config = dict(
    n_layer=11,
    d_model=256,
    n_head=8,
    n_kv_head=1,
    head_dim=64,
    d_mlp=512,
    vocab_size=1024,
    activation='swiglu',
    norm='rmsnorm',
    norm_place='pre',
    norm_eps=1e-05,
    positions='rope',
    rope_base=1000000.0,
    rope_fraction=1.0,
    qk_norm=False,
    attn_scale=0.125,
    bias='none',
    tie_embeddings=False,
    parallel_block=False,
    init='uniform',
    init_std_qkv=0.0262,
    init_std_o=0.0,
    init_std_up=0.0262,
    init_std_down=0.0,
    optimizer='muon_variant',
    lr=0.00242,
    beta1=0.93,
    weight_decay=0.055,
    lr_head=0.00552,
    grad_clip=1.0,
    warmup_steps=200,
    schedule='wsd',
    decay_fraction=0.904,
    decay_shape='linear',
    final_lr_fraction=0.1,
    batch_tokens=16384,
    seq_len=256,
    doc_mask=True,
    train_tokens=133800000,
    steps=8167,
    dataset='wikipedia_en',
)
MLP neurons of a small language model. Each row is named by its layer, matrix (gate and up: input weights; down: output weights) and neuron, and shows model dimensions 16-207. Each number is 500 + 25 x the weight over its row's rms, rounded and kept within 0 to 999. Numbers have three digits each. A neuron's up and down rows have the sign that makes its largest values positive.
After each neuron's rows, "fires before" lists the tokens most often just after its 100 highest values on Wikipedia text that the model never trained on.

L4.gate214:486503482474519542490518523534479502511491488512490518442475461546453469493523446497527506515514483556509498488540475509495437486475532477521537511511510475485505502493518500483497529490517503481497474504540506496477536535480510505496538501518529489508512499473491521494501548439560488492518503527487467489483500463543480522508488518518453473523473507477495475505477502471479515518525430514558518513521490547517471480564511513537493432500502494507471501481498479476511497515538488508500493503514484524528469495488477499506497473459441514477457478498503535508471516486509502493
L4.up214:498530497491509527493523523468471491499492490464500533503457484527471534509503486459489518527469477470497477470483501478509497506483516505509449443541476456498496537488517495528476479498527500523502512489465506526476468537462491467513526485517504439481458509499509522488504507474545485472567494524536494485503554492538504470499519514479509522445501499521494537488499515491522541503479460488511515531500446548538505492484490546498460498506480488458522474474487497439495480502570472499528523489525494506485522519529524524492485480489511503499435441531517473493491478527511523492
L4.down214:493486490512489486503506501528477544488479484482480460479471520493524508499467524489555498492475522480534494484537518508524514488505531477514510510451532478451498469458503475504535511508475516457520505505495461475449480495530518468479552557515512509552546541480479496492484515480522434520499498473565491457488538473528495513450521521510486457485511501503493505515465497462532488504501490549490534447529521513500512485507483468574504490436543502516445469499508505462477511509495519497494505471505496500521514521487552507496469467514469512543511544515503510480494496497481504550
fires before: "p", "er", "m", "im", "se"

L4.gate165:505498493475508511508535537484505504525498474474510486489523492514502505482489481502533515469487484542519481500491525502548521469498475524471520496459507457530519544481512506485483480538502473520508475476495504561500517503516550484495450480495479563448487510516510474513512539502503493524523472506493476469475478455464525542529453497504511532531487488511538499476471479476508465468529505555511508526497524463491506503543517471548510507495477473509540530479503478471465539473511530482491515444494481504551507505466471467490469491514546519490571529480493503503470467491548537529
L4.up165:516504494554533529494541521471516578528501512493480479464503496462517525468504496540505459485508496490503501512503501493514506512507482499533467510485489474502470498486520493473506492492473524490510500505506538500480520519501488464485487513480515549470544519511537461530514525490533526504480519484492517498485512475499542513498506533496485494490539548488483504441504545511535487509483488494499507519494577482453549504455450473522515501506494504491452512479495519478443529501453516469452543464485461477538418497510461544529498543500513495481517476517526540517490513446512500526
L4.down165:492490515488475521496514529487499529494473510513459484512512486512519523457458496472510499495488496482534509534514498506482489518494512456494554532486470514494483480466502508455488507503515517568531502507481473498534470515509535529520465523530517469546495512488486496521477527481486489502517481496474491471485505517490519457495505457483504527538503516453499487518508495585481523448516505440475445514474482505552477466569489512519477494441540527478499503497525534482528489502462524528514489496456488495520534506470516485469488476511494535511503489444486479493434505509505522514
fires before: ",", ".", " and", "\n", ")"

L5.gate346:500515503516529498512527504510513473532517449487544490501489454545515486551531501512506489505451500455509489474493515460512476499537508488536500490486490447508493490545494518479527478499506475468474478472527500453492522466482486515524502508528468486468466503505489535550451498534502513513509460497487488523502526511486552532526495555513509495455502533483481525468479533458545495493544519536516504523504502493456503493567558500577516504468477491503529485476533508455484467480485483491471539539494522473527484475512520508472482500514514523501508522496486463522502474507518491498
L5.up346:495481493540499557477498544493513488510547507509549480560496514512520491564480490504506504515489494468475457530482491517526500505469527439548471477470512509546513574519460549485503503475476502505491447511515491525495485468534512499516468529499527494497471511515490457502479505519479473457507478499482517494490559524526502508460558523517502470484533489524496510544482483484535508510558504481531486507488511513458489511482503546504508480516464472525522474509501481518554500495509477510489519504506491528508502495469465520488530478502463538526503479515526526535513501441534493519
L5.down346:477496496504509517508485525518484485524492528500508495497505489494462483533516506477501503476512501475474501481569444464531466525511509443511499477497542505430508497520503486498487499517487514524470492511503450516494478495466498490503537515482532491514488523447486503526498476542437476516515493453492510530531550477516444520505519516515479539487511496516504514521507499470501542494459478523451527525497500487507506511498535490493552477459513493503488475513483457459488535478504514459527523522508501478589440491507537484496514500478476488486510517490452490520492501507502472485
fires before: "ri", "r", "th", "ut", "ing"

L3.gate307:529505513531501507504489496491503529476483502496499481525488503482468473550500504498467526523506453520481496460525522546494482486508507499511533471484510486494477485530497441484543535486525450482473503451470487503535469485524467514523506512490493523514498417486483546531460489527492471456534514525516533517519543462497469471466521500493456470518472511516504463519487492499537449559526550512519493508547533469450482483479510500472489505487477481543513518483508534502531524483497484507521516502507531548491484519509488492458532510493491483469488503478523508485515516470498500504
L3.up307:554527491551515521498499495477515499490495489477491513496494507495477512475489533501470506501493485481466539511487545495533433483470535501501478510509456527531543493511525514506494492492450475493536496484537518500441470466525471473505497527488504526535493510529503558466479485486568435506513486506487466498516491420492499497505549492510478508554486473537518523469497510521500483492476518510524496451492476491515474483539498492464525501456519522484493514515473525539506544492505487507511481511518519532509489507497511529514534485515475486540501472455533470536447502504478505469
L3.down307:530475505482510448508516529526502523506532483513478508512466538525485520498519477487508455484504541504494463512481469518522490534519525447504464445497494520530487522445487498493513464497491511484520490533472532503486463498501508433511526531531528483475555514494509507482486505471481545515446504457464498476485539465492510498514524453478515478510542467511539510482518480488531540516501472516492520476526498526480435467518528480507491503526511526481483464503465467519515515500507464506488476533451491538486500536533504531529499508490528506473499533544507489534498467536476499500
fires before: "e", "a", "ian", "il", "on", "t"

L4.gate464:525504490499448544504490487506518505509499448527525511517500490503518471543532475532505539485523489484462510542518512500500479489459520503517469497474520472485488506539502515564473503540515502482512487551484514532550511454546494493456475490519509505485488526467479457500473462532488498473513493488510490499493495564468514455451485486446485504535538483517514472542504515511499500472502504469459523488466499492517557469460481490532506485504509504449513528482491508491480522510499513529508505530503487467540504472501539487503450494491535507480524500478486488499511466475552535477
L4.up464:482477490497468454497509524474496462453467488461521466552540465531485524497528506444472481466511508477497548504473525514516476481466500527496489484494516476505481509484543554510490439494530520517477489526499482494496461528507537507492496518476508543513521549527527508502513525501472460498478509508495492461476428481501529521469500475490482553449476490460521528511515489496501440513516489524460474518485527523472538494501497517490528454525494476464531569480493490536483490486514510517503493491477465465504521451506552516474486501516531567536486481506482481484495503476510517508
L4.down464:454519501543526492493505522497510559523487485524492524480512530487527481476488520505512538496452489513557510520469524500512499467474469528528505507488514511505476501495457513451514478471505530518509515517496501488489477576495544486522518480488523496541498479523504534493486496538518509497553460503546479533540484470466522505491506528518474486452493472490507490479516476459532469494515526446480497478526473527520477489512542523561482457480495505505535470478483494470520524469487503442514503484520500504519545566475514501475526522483520474488493507504515466512496524516460505471
fires before: ",", ".", ")", " and", "–", " to"

L3.gate131:490512510493487465512483493544493527465518506491480525482486535516526493501470462506519514506470502509485489541517489473503461448513532516544507492454525492528511529507476480493505554505488485523548497522543511469509443483489506486507536487484465516516488510547481499480489499522455482483549503485462477472469501498536558490486490497481477530514495451526442471483564488501449477496483475492470483538531495465472509487529509482484502477512477521500491475486498460512526489501526495456480507496501510472502484531499523475530523524472526460514503494497473539545505494463532489496
L3.up131:500504514510501448458539478523529529507494513532489497487500495487522505486530484434535510521509504478527497512518500497488474488503472505548508461482493497508476508469466483493531537457502460524515465483491489502464465517470524509494477490507511493550469472540487498505474515486488510522491488520544553471505482525515546507535467532540521476492507525491504486477532502513495515512517456489501467530493507445450495534498499525497461495457568506538466470526503510439517504480494536501495516533512535519520500541476516532474505525447498476471488496504476557516526469477486483483
L3.down131:495504520487464468506456522506485532540533506506482474499468501488536476526530546466533465502506490487519523466506540522479474512485516480514450515464508477439479467480505501532505516536487548494466467490466492539486547469462484462492550486517497527530471496515508470524516477502526487508473470487542531474475499474482476532457500495465511489534522525521459513518514501540519508526459511461505502492497443502487502473520551493534488471484439530480520480511500486495501497501509513431475491490487497519493509491491512506487498526503496518490527492526495524508516451489455458533
fires before: "t", "m", "ed", "p", "in"

L4.gate471:454482511554479507463489517500524503484539549515484522495485492475498496480490507458510454478518492460511531496517479481553494560513523524523537472506536496451467491506475495494474505514485502482519501507545495503474501535535478511490520485506494470540515494490495517458484503538509475537488499528523551493482557455512518511490513460518499469474552542493467509500534477508533490508493502527478489544533511520491520476497499536503456495526512482454512519511518464490472534522501471513458532504488451497503461501521520518516534525472430494489521521488467502526541518496486488483
L4.up471:441494497522559478491457494495495504534493507475508501489498490495512493465504443498543460461483478515523515533530500536510547542443511510499496543478481502465503483490494478468529495506492520530525502462504495539463509529476496464510541479468525497506565532539508515447498483497513504519497532512487476510509530461479478496496532485495497482517537508489520526498475504523525544516485512495509486483512485491437541463510457509495515534510489460508490517528473475503515503488488464455492499509507522495515501532500529462525536547502545493513461532485485505503551516496432504475
L4.down471:460512483530499479504470516478491526537526488508476485501544462528451490481510517468482458452504458541511509481508495510498515515506469497473486494479468502544470470537536528450505512511518511518525504501491468504498466512494548536476525544480491510548523537499507504468547517479461496466510503542483493477479520501475479496492515514506492536520514498515503511508518533525467536492510485505491498524497483501457524480469473483516496552475533465500486442507491498485519512439469530515520453531509458511460483575498519476492532522508528510488490515515462515507461511489482529541
fires before: "er", "ch", "o", "k", "ri", "he"

L5.gate42:495488505478474517486496496496542482474466557476520515508522526544495495549528586523515481507523484446524485495524557441502512482475510505496554473502487489499510523533528492460487511486491525513536516480503531455553534482513503481533502486505485489514407499502465506471529449541503474525492500499522481510497498475485534514516516497510500538495490538511522572519542507507501474500514475546468470501508487527486452493521491514488471526496455516472515527491504462483499503491527528484510487564499485495507514480471518479518513523506523471482466502498477474499490515532576483475
L5.up42:493472532466495498490443500475509514508457512482489542504500488511519454513484568489512454517484498494461520511515499515501514488498503476477512482503513499479519509438539535503473522454508546538553526483503496536452471506510529512475469529480551527480439528525524500513513490523517514541494519487507492517508505480495509516510494466535486454496516517479508472466499494465486546500506475526471471462507491518502483499433503514507501563464490514504490499464515496497541529492552520524510509512498499515513512478446462509513485502442500517492456464501480502505475512486528495519
L5.down42:552497520534530522519499496515506520498518461494494520534474490515466515507513481535484513491532507486530504474518456524490491507535471463527497455461507529512524478520535465540495484531479532521492462481519469510488478514508559539483472512538471461511449489460482479490515555512518496462468477504488533456480520459500495503495526503470522473482499505489496473541477524524532539530459476503505488535488483483522454486513516551489435491482502507550557528515497476502453545471460514480472490471487480557497495483518507504485482520480526522501501501505494479507461562523547511494
fires before: "s", "ing", "ant", "c", "ation"

L5.gate181:507530489485507487494471494510509514522465513517459522496508460545504481482492495481536501521528472491498552521530462512515516489508553477540480514527526493481521463494524577497470488474465541511510496524513520482470510482530516492467487473510498449496508524506500524515466484491512522513532512499488517510508504505508485537521477497540520482524525526548507542494476456521545531478528494487538506521509508441498469511517509479473534448518509535491491521516483517504504514524487498506514440508488525506488487480485502491538516524513496479492518547516540474457483497466499520492
L5.up181:548517496549475527499513465521543486516508513488503509529501505458514463473515521517501522486543466497531547466500505533535491512539502514468490475503458483524512500467507508466491508492490530471501499498542486493456493505541453439475500496493559448477530516531520536528510477529541460495510475491530521505485572506525496532507515483520518491480542506518471556536503494532500481458503508482490536530525477491506463482535493486543526502475490499459497454511480516471495534472497531487496509537527503511464482490510516501484483477543494499518524559461536530519487476508530484478
L5.down181:499499490475519531523467507516495511541506517493478467512514510456477488542452498508493485562520469483482472491545547501512507508502510508465492447501479491449501494448501513523519479514502512470541497503493506502527496546448468487470529466520483467518549497481516505518482506549485502511483470479515505498483483497491496506483475464523502454501522525443505488491546542494522489445458468446479500472522512492478491459465492499553516534522475473520479487528487466490510515490523495487539548502468517500522488522479476528537482498529508531499491544463513479456450514519502521498
fires before: "a", "ed", "ing", "es", " a", "ian"

L5.gate214:471499480504448519468476522516520482464503503467466504488467565458518511528505507469512512508466451536425500530534485485496515483498470524519482488508500496499502462497518486515453502551536467444508472508485524465568524513487532481465487505483531518520521476499527525508503483546507480495535474492450457469544515487516501487513501514482431500504484502477540476485523517515471475463516499536534501475489514504508514503477479490482511505487476533513477481499560514491507516547450510537485457474490493491504481513434507505490508479485533514511489485476497458480519474526449549485
L5.up214:513505479502517517515467512499536448471529504451508516481537510463471464481498515485509526514495488506461502471459476506532520531464494507479497534514517448511510532490501484512509509505531470541522527534507461509504497520481521462505449512523525454439505524474535491529532500508486492508484488496438471501508476506487470512500493488502520511474443539527509441495489501515527530498494500485496461510463535460501468514506547491538526454520507496513502499478481536489475536494489525516465506479504519486534496473474495508475502474466541470496462452557470468498520511541469496506
L5.down214:521528476468563526525477519500474503517465513524514527487529488482481491496489548527470493522534557467463511513496528514502499476508522468465471481462518486522450460494532525500525501488475541531492537492503525500492497498513510505501495462467481510509447508508482520503499528531466459501499529512508497458517483484497507528454484533527455465503501489483506497525536459532553472519487501486472474503519553456540476531497520512492489489523519476507519482506453468484461486483538508492501473473536497525530507486509461485526501496512506505482525517459510523504458529490533525488
fires before: "an", ",", " ", "ly"

L4.gate273:502512483469493519495496502506485488511473457512458483519546475455498479502462462515568497464504524491479480511525495506522465501454481508547509463500512479536520504485516489471515501503483520498499507519493475480497507506483496510484513482492577506531540510518538495537476497494533501492570456435469500473468474484517545529522526484464511538518504463493536542456480560513486480437529524518514496544488479489502487499470511518498458504521497489503498490492505491465480510513475526501522521519486501488538505492461450525504495484475504505475500419469471483508470437526538502481
L4.up273:475477504503494475477511523454498544504499501497489470506516522494434507434476478485504494476512507527530517550532490488484489515495530548488514498449466527526531496481515469553464473543500516508461513526507502520520501533533453489519452517497521537532488543487548482481512506469469475486496499490481522515529487496505521486491513544452509503521482445471522481499521501512530479469488520475525504482474453487533524503466460486551488469515481494495491532471480466472474509516506520522531446492488471489512518492506463460521502513538505491506471493526529493500535476501551486496
L4.down273:540479533489532511517480476502417533508547535501466533450494541523492508523507504487527545480492521498479505490504516530486480471498508499482497533506480482474524514488483510456471493490526471493552498477479501464482513542533531498512544495504504488515522494481521511483488516465483460504500438504481559492509556491499477511483515504538498518489503491494500508524488493500476491502521502471481508453515514506495532549498518496461478468538518502488504491496503520508488497508491525524473472516470458482501496494506493487468527499489496537487442537483505496508491497510517464509
fires before: ",", ".", "\n", " |", " and", " ("

L3.gate407:458485529507505505455524487512500462480477491512505515509480474536512534476495481513486474458517508489475479550509495501498507513520451490482553476504518531494491506525499479525480530544510523508534503469504489503538514537537453539476501473526499501510484486479483517454541462503482486553491510469482517536511544500539482501508530452497531493524522543463487456519497464445539513552474525524475521499512524513500471484517481472509450496491522504490474509532493500516503533512499524538475482505481485463511492492499493503547476480512497511494517470510505541488499507534517455429
L3.up407:538502505521491493546540450513534495470511502498459477467481537475438500484522495482527481520500446536477504502522504439483548438532464465483490536503521492490478508516471462485519497472473532489485527529511510512501452503497533521504495477492503474512523499525532543484529467512495522530471506509522484483505470500502483472499459504498452518481530532517546519502480524518468510446517466509456502493486496506471489535508480484510494540496476502492538541503523509483458505508505507500508502531513491456465497466468476551505483520491484557501497518481493523476473485536510524476
L3.down407:508487503511482500468497501507508540492531524482519496513503445541502496498501490524515472499519492554520504506482485504454526502459507467498520518499493486526526526529516523496485480457517538474515535504476497526516488530521532506458490466496489492479506490487534519469465479537532495476467498506514525515498485511514504476498520511517527516521531523513471485482509510535495467521500506528478480506502507500533507489462490450469486532501492524568519498509463547521461469541506471510526512508435514491477441539496517569487547526504524483473459525532520543454486434542481543488
fires before: "n", "k", "1", " B", "4", "he"

L5.gate192:505489493496483507485508493498531479505444523532485493481457465547470539502528496476499510485550525514476522512528522490470535506526508506515482503473487455488472463524512444506512482495537521474520540502487501478475482499495494503511482507467512513507551485513485518539491536495494528501534522496519511517458502502514521468497501522487424480573522512448521487500486508498520537518460477553542496481487503479526525497455429465473497538530462492512503516510468549527467488501545483528475511526509459504530489499493526539501528544483470468516528500535505480470505477546510535471
L5.up192:496482520506522475464487496564498498479463531460505479507490534513536484490507476514492443471503497505480521519505512537489502542515462470477511495527490509526565490519478503483516501495509491501490465491519542504501513506548499532483509484513489517496492523483482517488473466530496474492480481505522502507491539542548512497522477489519485562500513493509548523488476523515493454541437481528505515504517510534511483489512508498541490506500504499479488518505508490433500540463522523467528466537435513525480527527505427473506543492465535514470450493527529516507506511506497507500
L5.down192:486463513539467493512434518526535473476490503481493476487511547534509483567531487541506488454521496509490510484505533522464533504473490466538471490489498446522466481522484480517488471494498498505503483549486505525486541490461482501508452502498498543451500481534501509538499482506521523543500494508502506501521490502501538532470574493508455514522486527492486436509525486520485521499459489477513519509515497479538495538494506560506496566519490509468531509487517496513471525476534512526500505528460549496499512502517488528457541512530530514503528499507484507485530490495527532515
fires before: "=", "===", "==", "S", "A", "P"

L4.gate129:494500476446490524455483516464512519473521439476498471512490528519502458519531456495508487491475503535503521452516465477513472488482510506539505520483529522466483520455489491487468497471509549497469507515472502483538495510510490478520487480466517477482505518513479488478496520470467513482505511473529493480496503492500544515495529481540493525522538514465491475520513499454498475504505514485526492501526471468494509513530474509533481481509515494518462516460550503461483511485464518532541474456508443517501442514492488491538465482533517467497499540479531539493490429492501472413
L4.up129:501501524488530468549447502516483470508506485486502523484571506517477509455513537528498483512514516497507518528501539481516515550501477524455516508538506493520525499484509512478433453482498513520482469576521486484521526522490543463495507494482484532496552524488554433508493485458510494536514533494474497498484468477487492508477516531466537510482497495478524509423478529520528530500515512510482518461506487506509497509469505507489498524515499541494514502458501520485486489528547496475455499479449505519486479515493498502441511502466532553488503489484487508513482481537523522466
L4.down129:496480521496535540552499523479470495500507512541503471512490497480474491535471518552489476509537542493549509529477508490497498514498509499513524503485452501513480515495538535505510515514487498510506524438513512496448476480515480512488469516553495519461485492489471514530512484526479502495462488483489525482489472463519479521503503532489496480490496493518500546467485478562470501512509526513516492566501515488505489495532516472480488506497511506501493503504430469503534479490557497493519498541511490535512544525556492502488483566500471518532466546505540517539480515494494532540
fires before: ",", " and", ".", " of", " in", " S"

L5.gate392:512496517487492488517485516495465506469496520545557524520501523490504522503474484495480509480544495513468496475493460513485500482487518472541505526505502436487516487464484495447555527495473501501526505524548555486524540537499470531518492502526524462521505504498476500506484493484502514498497518460502489488515494488535507496542475484518499465518516506536543504507470521475488467497425473530526489479469513468518498492492501519496497506493502533503476502542490480508486501491535548525496496544504560468474499547501515524471494465496525458482524512501486463491508511517543466516
L5.up392:475508499466509513484509480518515492494492525495515473469460471527504514508442484476499500544472492571482485499541488450514517500475548480523510498506441473506510514482510496488492467483466485507443468485493467503541591479484467535528508462490492513489512494499480442427479494462521506474528495510489494522485530480527538488479466507504488509533497480501525466497481472486468490501481497528500446493487509497515512472528510550495523499524514520480458513503507511501520494507525473522519494529494519458500509460474507516502566496473476506517480504515493492504523459453520516517
L5.down392:522516499496524531503502511490499458477464497509538517491497493535493548520484498537483509495472522543518523504529472532500487494511545489521515509548486423534482508507493458499487485513497501511492474503476512505499504450453532527473513458468529534469508544475471515484530487472488499495504539482477551525448502511488494508488519455509473499494541476506503481485503494550472480527472489524510494469488488497506509526493499544498492506507525463533503524541528501520487506500526477492491521522501509492502481530491500530491489504487468501503480490500447447511566537552596475505
fires before: "=", "P", "S", "in", "O", "A"

L4.gate429:495513493526489510485536496516530480501515501493553483499517497502492498485485497492484539525494503483456518488574509480479536501498526541492482497518479454497467491540547514502505522546500472539464509493487475496500519512484475522477502486462522498489509514528499494508522505496448451498502478473505513519518519489518479474530487528499437483506504551512519500481486516493485531537458533508517475455471507479532500488466499522483499470555477521469472543469505512505504483468522454515487511497549514485517469492477515532477525497489505508468469505516511498485498483516546528482
L4.up429:533544513460484524454470510507534480532503537548485517479471507486523497513487467501501510502459550492525466500533481510485490532488514510478510506520504496441515517481487544497512476489492527492490523515483509506541533501518512507469493469503483491511487524477498471495478443506523522465468467508492471500490510477530468507471497515460501532506491518495492512470464524494500485459502505432527521512513458479456489491497514500481478507477528494499497514519440434461493529505541513522464529565514501483474511524552519487503503499512495487511502546538470475478510540465499458463
L4.down429:533488461511473508498490532488481460519501497444452479461477456527458529476510493510471548520499499518507495514511481487521505549464493471530486494451472474505524493495511477440492520513505511486505477475511504491518508503439485512507461460482515514483510553500479502486523503543513495467504540508482525491508466505526506532487517498465442551471487525499548495506512469512514462496459518537473479538490539481538473513521497528530478502532496528477527558495490494511466484484516468518481508481502564502504453514476456512473491501459502532488469526505489516491497496455555489514
fires before: "=", "==", "P", "===", "H"

L4.gate51:477515501499485461535514507503512557506510487557497452512472490487480490502463462462513459503497467452555485511489463484489455460507512476501556507494479496473521463520466546534445486529502511510456464486502496531515484498518503546506552519465499509474507501458488466471464531510492518510504481475516525485516495518536468443522493546491487506481507490497499512509486504503518521467493533508483517516480517489474506538481498499511478527490535529498516505480447516480503539499497473509526482522484496502509483495521490524479499486520481499465540466455471469507535488522477469448
L4.up51:510496518521500478528487481546485512525526500458509469504502471499503503501534527505542479523527512533492532502498490507471528476451520517505487537506554499477520515463473497467473482491537450463515529488450469492496468465469481458477535525506502549521467492520500524477510524473518519513529521498500533535469469527531522519446542457439487531446509501475520493513520469512500500520502527529525517508488477504491569514508493454506506515538464517483506523526476475467547465455471517497513504492504487538463514508499513453504515497536473504485509480558474512513524480503506481507
L4.down51:546533521477503500498461502495483513513536520458535492512481511474475514501505516511497491526522486473494438507497471498468471506472507529478438488524493464495546490496453512504510513499481499485503472510506477485515529538463494526501496509490535532488499571473503468505421513527487491511481487485510500514527467507529473528538557503493512498472519480521537526470520496466512482486502516543483513490487494435534541447480443519509544508470485502489523477485490455489460537496500536490497501504452480518499510467514509489478505506517502488550459535500504525494540502520532485492
fires before: " |", ")", "N", " ", "P"

L3.gate259:514481525483462514496457498505476487536523528512516514494513533536479528509477508515506536525505459511523488537525524445489503489494487527506475498536509509518524460495508530537470518479492533528489471476505459518507498549501483510488477500505497511511437476515510523457514532503451518524455482477512506536489485471533479492523477478487457495515504500438515486497509460495509462500528485514479503507522465475506511507504498504537484496474480488490503486513540492495542537512516514503496527539533519508538485501510526509490481526512482465512519462489499500491530469466465511552
L3.up259:471515510512515477494515486454512499500516522489509501471530517517487459518490506493486477528529503519501505468483447497471494495504517494525466503515464463529494492492473494519511508451552481488487522516496489476484506490507476471484476476495528493445470529537490515501530510466450495561505500468497448492491492494503497513509497488468486487461547495436536503504506494521523492471511455471444527480482514509528480527519479517504511524507474560445521504487496534470495485510519483523492536514512521520460469488489523462467504499516515481524501451525491548509479482512506495529
L3.down259:514534514519511514517551476515520509496535499509535512472523482516548444481490528500548517510492483476467507496507506548464533481511473488492484490497530493457523492541537453500478523487494467480523538507523511507504509518480491529502484445497513497476511505468492520494496478536517475526498489476484535489500455484563480532502517526499461469510488527469480525526522497480504516473529513506505519476512506511501490487493449481502486560519493503512513454567551513506500490477515519559500503507432472554466544510516539509481488471443491545547555528484511495520522535542538459492
fires before: "p", "es", "ess", "ed", "er"

L4.gate477:510470512512526523566498463471499524506520490494530489526525468505525512490548517488506484520459548523530545511490486476473458486548488469520458460556485512494523506470500512486532452462525465485506527480535500479530530479533489468482518459513531495518514513513489485476536460498500517533500498544525503545504497484531518497477542456494499520449466470478502502485507534504487484469497485472456484522502507495538522444530526510515502512504491532532447548484485504476483515499508450517550467541533521490507503510525485478552495485481543467484513522546496493459504478510486493454
L4.up477:502480490489511512520514506472483467470468496528520475511504482502478481516519536469476474500501490484472515513482481547499480505473507443503513506527508496494509500430522516475518525495508505533454465487502476512507429511521503465486513478473481503501476486507502558526500536469472511471513484504517525549466477465482469494481502519492499504488500511499531470501509473475513474470461511566478504528477481487480511441503544524489509547496453470539497509500486514510514570501490505517514540493507506468484473521499480474530488454465488504478498561480518520459517499522478526505
L4.down477:496500496534477510498536475493470440514491504482483503477443499458481489533511514498504509529541533499489503479497512468559475502517507465470500467466534461485499586492504480505483517501488517473479546473511545504550482540516489520506519528464515488488538467491491520508518499501463473482553496521530514524525503469496505490468545466489475454470524501525498475497493466495493511485487453479496494571527500506459470480481509512534503530513469511500478505496509497528529543497475491521505517501497477510479523480549531479467523487505520476518510466504537467495481550455500519509
fires before: "il", "ed", "ation", "n", "ant", "ou"

L4.gate137:542486501551532531496520493423483455546491506507502505529428452482454456465489513498516481499495491497482484556486518462501471477493469508485454536496506485522494499529502488525549468508491507519476525462511459488530496458474496505523504484500498497552522505493505504517467505485508514536487462518463489478480517523448488489491520551522502483491510525503505504535511525502528513503483545529489466544521530490517472524512508536504536493503455500508457501449504492480499542498449504535546513546543488504476491550494458498518519508457469509490488488479471516536521522516520466461
L4.up137:496489492532465509498414513487476455533522518464504499487471500511438506504500487534555490517473494484531493445497532464478479505498473466495475555472511477492487529494493509507492512495516482483547454489474550490496517479500533525558489497499530517461515548473468514517483517494501471540508485548513516509497514508519504452466518518490522507491519517513510537499508501509494452497565497509524534509518526453504509475486504470454492556503510510500532524468474521531493472500512511514493509548530482494488485494479478490465493473490482501534513487459484496551528456479511446490
L4.down137:509534505481543494479486513465493545498489501509530490521516433529488499528516473495548465524523482497503555474507504475512455502529510522446456539455503508488461478486515490496517472484474493526500479504494473478524534457468462503476497515492440494512524509497483468492492531470489518523486500476506480474532481453470491506529504483503542508531497523517483533523551505471482550510450471497496536522541554499487535547490463471526510484487486524532482482511512508501500467487508489534515488539491491530496509509522519479459521482525490463538481479489467529561468495516516520486
fires before: "r", "ri", "-", " of", "al", "ber"

L5.gate144:471491514473528475478525478481474532509457480484547505498516472522521473503522478526540511474542474474507511453475533438543513531482511498513488511494525498480514497509490491489528540475520478562499485478512543508511528460507497526569489496506479503533488454491484525498488552469523492509467496484496507473491535511454535491452487512470478475487498534525498451519512515530502532507515498510485501507493516484458515490536577516479504517483475489493492502472481443490481516488474541479506473499499502507520513509509501494483520533490471461491521425526521521499478550527501478469
L5.up144:508515467553464510480520530500527503544475534517478523496522496499526473542520470445509501482513474521516506484506522510528507481460514508478509509470506496485504520468497479488504456505488509444547506484505482530486500472501498484476509503489499475501517500509515505481498459540499501491477529478533536509516535478490519533494476491499527467472468473467525497518460492512528503489504544537518502574507510506557467506471508449515428472561509516529505484482495485543506517538467531467514487522485536494492480493459470473538510526472538480486499508449493510576534443521538546528
L5.down144:516483505542500501512525472495500493480508505463511529480506462482514479508501500511508467501529510495510522436534532495534506507497517497538439502508551491509510465527529466477510521509500509501489508518508530488489509528525488503502490540513526509507519515471455481512505466486481468513497538532486511501481563499535478546510518492477521517517512507525511551538503542501500477484482498515501469507472518443476526499507554527481439462478459486560497506541526494483483470489550516467500491471462533521497491504487536551473481503480538485510469542461498519532487455479496522536
fires before: "ing", "ch", "f", "ant", "and"

L4.gate401:477502514498477502532507544510500514481505460524517494491519512492502485490489484556520467522541484492518442494518480501539494490516474514518502493513510547520474482500465455517476497526516477513467509517509542481515533536431496505485486501511482525512529516513454466562519480506482498465521527497426498484531494535499496440516470513523445510485483484525560517479515523475481475502512486508527527524450533488477534471520471457451482506484482510491506501492522485525498524513486495514519478493522492508530530511519499487475495522475519476532502457503557515489467526542525504503
L4.up401:478562515514502507518481509470520447522476497469536501547496549528510488521467513491573505473477476490473494485487484496515516464463446482514503501448465496490522512480508527456497516474475515468543470519530511494482498545476538472520503505501472472509489452518557459486518500528471474517507544523501531491490547481513507462493504487507505489523488556456551440482493526510489473495495503502509486504504493532490513516471558482505492492476510513487465479506479496506514545530509538515488494472495440518492510478495535483500467506482503503508497534496506473443491552523490536492
L4.down401:486502481469518495491489510484501478523487474505507479527494457431495512476485485508537536497549508513555514483520518552469508473491480532541502474543489497515494479501495529535493517504541499489521466495503507505538527490433518435502489515497516479539485493543471525515517497552527461508537489533484489452498564488495499475541497515505520502497473522497506502475506502505542481491488517472495507512502555461506502492504543470481470507470544499489451521522513514502493506507505513501525452495506511521508555521464508502502483467529513503479480480484513480499427557475504532520
fires before: "ly", "u", "an", "g"